From a checkpoint of a small transformer trained on Wikipedia.
Size: 9 layers, width 640, 10 heads of 64.
Architecture: LayerNorm before each block, no position embeddings, biases, ALiBi.
Training: 612M tokens, 4666 steps.
MLP neurons of a small language model. Each row is named by its layer, matrix (up: input weights; down: output weights) and neuron, and shows model dimensions 229-356. Each number is 128 + 32 x the weight over its row's rms, rounded and kept within 0 to 255. Numbers have three digits each.
A block is one neuron, or neurons of one layer that tend to fire together. After each block is what it responds to, as a language model described it from the Wikipedia text at the highest values.

L5.up517:081091123162188184153142118155160145093124095122122177147093124222135122111131101098143196138110105119080208111156215115129148135133174138083160175099140141210149129094161119150151184171113163087158147134119134133141112153141111101121124109102180177140134109112126092132149143104126140158166112128083159163124202168127107150143143125118125191138083138160111116138112112146143147145128
L5.down517:142153138117139206158132114097119125073072105098123103076143174127083041172139180172128114169149112109102169149092132168124099187132139151136051134124028140124197159147116113142077121120144126154138122087094168117168132162133180146052099135162122166094115091133098167137083151187157081094119122116142114137091132144111132086102115153112124064121126108100127131078139120122093176120139
L5.up568:156088148144060110126139111113187131116128119092074066135178087138074158113151116106139184150236144146095136151092125142138089144090087198155148163163101085134117142127145159118120182097119089097094103058125071156137166171115147129129143081149116091153106080086164117111087132138119143132143114115109120094068153172156083086171129163132118092140089142133148156142148138156137131173191
L5.down568:153084100065066167124099114155136124140164128110127115124136179197098091103114081123097195068168124128152131156082125171111109146168121165118133166108169158142065134132172136161169125124148115058170138120151141069131114176116159089152137082132122085146109128129082138142096103074171099097117093044093131152101132106096170127111120138146096184155146148130158112096120102131222155122248
L5.up1754:159166133104125143129144166164104130103132165127064098164103101102088136128187110107189101121177121106147136134164191107064122087158140088178100110071151144131145104112237096090121144196125117039134092168093168113099116137083126118181179106097109169164129162159116130086107102107116124107160159153116082091111125101110110147115099100146130179147151127133113104153132123137140101087113
L5.down1754:097098132137121154144083149091094155137099119127094124044051151188148137174115156106151165145147138096166162112117105183112107163141093142089143108163097106118082150150119047107144117196112080075097090130119226131132116161202137187103095183117129108120119142130127124102152167110085099111142128110106108147145170134077104176214139056126106058106116086134144168155161136127123124037094
L5.up2038:171108134190118116124099159143090128114087134132158118063174116134082157092145130105169101126152134136154101081158080151070173144107092094154163111105144142126143156157138160135150146135129146139129190076103144171126120119130097122197156121171127110135173147127130082149142145123165141056112058101104096182166141119086136208134123112082100156104104138117123089186069140127121117160155
L5.down2038:086147104152108129026121165125192109139122161090099150090142170073092169092098146173136108035139117163113105110125113107069115135156108067139120070159121167140129114107135140070095114148115112144189116140186149095179162094136137153123170075148156078108140110083140131172157147186113093118124181104113108103130142181135137149136155125148192117091118168124100114170111117113178106151150
Description: Numeric table separators

L5.up71:132046151142118118161136085139121145139143115140192108122137131168102128088141149135125114106181187137141100188150120137090129064114192143104154100153120140112101112120085073120122179171172109122184134104223098209134139144099082098116177073188157098126128145133105116145139105155167126136178152110131158109096139107066099144151144164051182138170132067137119130124119143118183118113121
L5.down71:143098167114086204083129124111124142109133171096146104153125153129154105167113099136161145161083112171136095109068143177099149107086146090137116106139151069178094090127071184142123125024075183102146109119125180130142103171119176118087095189130100088158118104183166124153112174115054185148181194058105142135129133145130103168143095163180061103139095177102131155117112116106080107145094
L5.up291:093133103134153153084169098114159091047129108159104146155134071154160099159168106096127155172076116075072060111102104192156196194072111132102153177146091141058140122089122082172177105140127131127170107148131117119152150129105177129109089102119110129118144135167092112106109154125108166123153124129048128121097143115104171152144126141171166089165127101071147130118110147138124141149090
L5.down291:116117030114105152134117037122101135120134186169222057117153107115135127133157173145114146136175186094092162149114123128063160151135136119187106168105138189092178161138143117133155119159090131107160142113162115156118155156075082112128146100166123113176155111083121103150097142157115134132094156177090115131106112141153128119146100116153156136115160060108114117096128130108116105176100
L5.up1303:144119147126111159100100182119179097093152102101095154094115128137141147089085099112108171099155110144179121137145101101108104147193133171137135139132082082143135079087159117128100121121111138134096151089167114096223066115079082077088150092102127100061091094138148132139081107109113113139142198218140174144152176154104164135084162115159146131190090119146161173143160111131081151150145
L5.down1303:098185120082151122195141105175064189141124158141159099133131092123124141110144128148065138137171102153106091190152109130131178146118180149106166126096116149109127059146115100116137153117111118122156174154090101161089143097189161178193141128067118068154112173141099093148128139072147116161126090097081093162049083146167092137164085081139157132099118156116104047079099111145106106111145
L5.up2032:117068082115140122098117104105186101114107089114100173130071119130139155128143118112074100124169113118113071160126138116111201140161167125120132076128143143203131125182122115184189150167088117135124169154162052125101190158123130125185105122078078094099084097124119184143081108151169117086122130138134120155109089072099061123103146078090133147182162086119134138143090087089092151118170
L5.down2032:075123163131141091103139124075146073132160132145150166127154100127135066176127086130125152135151091164118154161127145132113113112109133134115063111076127117210151159119137101170149042151149173099182101128094145084160171124114125059134141121109219075072178164092190087107183116109120131199099185110099157150116140154144149105184128136085147098114104170106148139060097108117128107116165
Description: Digits in table cells

L2.up498:178103084079125150130117104113121094064167137138139039112120140039147096109111162120169159135112114098152116171164196092147176131120153147106136187199068127163190122170138161151094060121126151167113151136127153129077096164082170071167120138122132164085146041153184160154122118141125103169131088162140148141178140133141063100115150163123077044122128085172168082092153152122182132165111
L2.down498:094104205133130106145131114173157159141148110139135201118115101150116144190120131149157175134177116110073204115153145131087106156190146132084074097167078149124117147054116158120110170101128163081171136127214123140087122129100131120084185067118167092154103126140166117152157093147119135125175166157155174181143172171155170165159109117124102158123184091107116099106101113049146111144094
L2.up636:095068123118198090140141096142106120118109138149145128112138108153137132100195124096103166119108104071144144143123191105139159120097146132119123126190084122119132179153105157062114123147041123147117148192168116140150090105136161064149102137134109174100106138123183110087098089118121163110129093100139114166192128124108132137140183170141116132129121145160104130126212140134162145088147
L2.down636:169169097151137132112132138115125132149114122144070162124152189084146138087108155090186100178160170189107099126093114125139133121142178162121121122119115059144164156095153130143114144115053154095109156106115128143114106132066182106125136192068089113130119082136128131122137129101145086162116159147065125185155122120123123087128065112135099121105180118148104125102176079099149122070113
L2.up2322:198115125133130113104179090099080119122120112151128140128172107111143143130162134107138140184143124155110111139190156115142135150099156155101133170094105111115163165110148189126125125067109063142176151102166198168058097161100140121156144167096119140125196089171130127129142129174138174157083111117148179127104109110118151131165168175082108147137115139098136129094129106117145135164158
L2.down2322:116095107129095137097155083128162099109193145129160166140135196115124108123145164152152084109135193097093084198137098161153101125119144144130131093127135128072123141023128126110119142124138179053096140071094099111073123135101093146125151135120206132125150128160144130133119102129133107143143122135092152133141136165100200159086066104109147084090165146111130079127128194123119147110113
L2.up2426:165092109107146122135109077140111127124180162173160163166176142168141050111176145126155141114191130134126068192136174101130177104157160188132105139114141167126131198146179122116070136085062143132167192155205136147089079192131186069168144110097113138061136072136143061115123118136131093116149137126093139141125142113114143172177083173117080115092161077108087117115119079195139128066150
L2.down2426:145149140168145072099087115082164162171107155124235125112178182109139119098145101070161211135172143052092121173154159127194099117117162209137099138152169130063142138086164134173128150106128173059171172140138156110111119142110180120133135169115126166164168082135128060056174127152128137117115150106091115134158131146133135198132097136141086135104142152050071134127204141113126130156090
Description: Repeated token completion

L3.up434:148066124130144084139147129127124122101142153158106151161132080132156096100136182146187154181140144120127103136072146172198140144111122205128123120091060050128114071106147115130146090169124152116138151125165112184099160155121095083051191097115134123113136102163133093114197124104173152136179100119103081121167140073166119118139115170128181167125150119114166138148127096139130092074126
L3.down434:061169189097144156092179133124116129147093165091159136119155115130121174168138097046126099119185131140118155162107111173104167093127155118162140109172112106201099126063130111086134137109129038054169130180108115124149129175132131136131110162042109081160129105090146145028133088158102150144069127140180141115100147138140071112137145135157111110075124140147131097079190129130103124134101
Description: Table cell tokens

L3.up2129:087175179167085147108076063051171188177142071139153134100138148136208193086135144143151150122148105154151137109144123080141110069113152139150099147057152092124088144136095122125178150125180133138163161137098106078134086150112161105171112111150131161124066077113114119091123133135084103088132106084113056133135151140164150140168104152092131098068113142138095130100137093163149114134111
L3.down2129:109148059107149167152157115077080149132155143103100170134143110198059082167085116141170095152154092094157136102087098125149167115115153087111154114167145086170108120137115116120111127126109159137095129081110123148163052152073144150082083065161101120188137128144186128149118101156173082176155159134135107102128084127111099101152124041191115078104178140140140159152081139128122056132133
Description: Wiki markup line-enders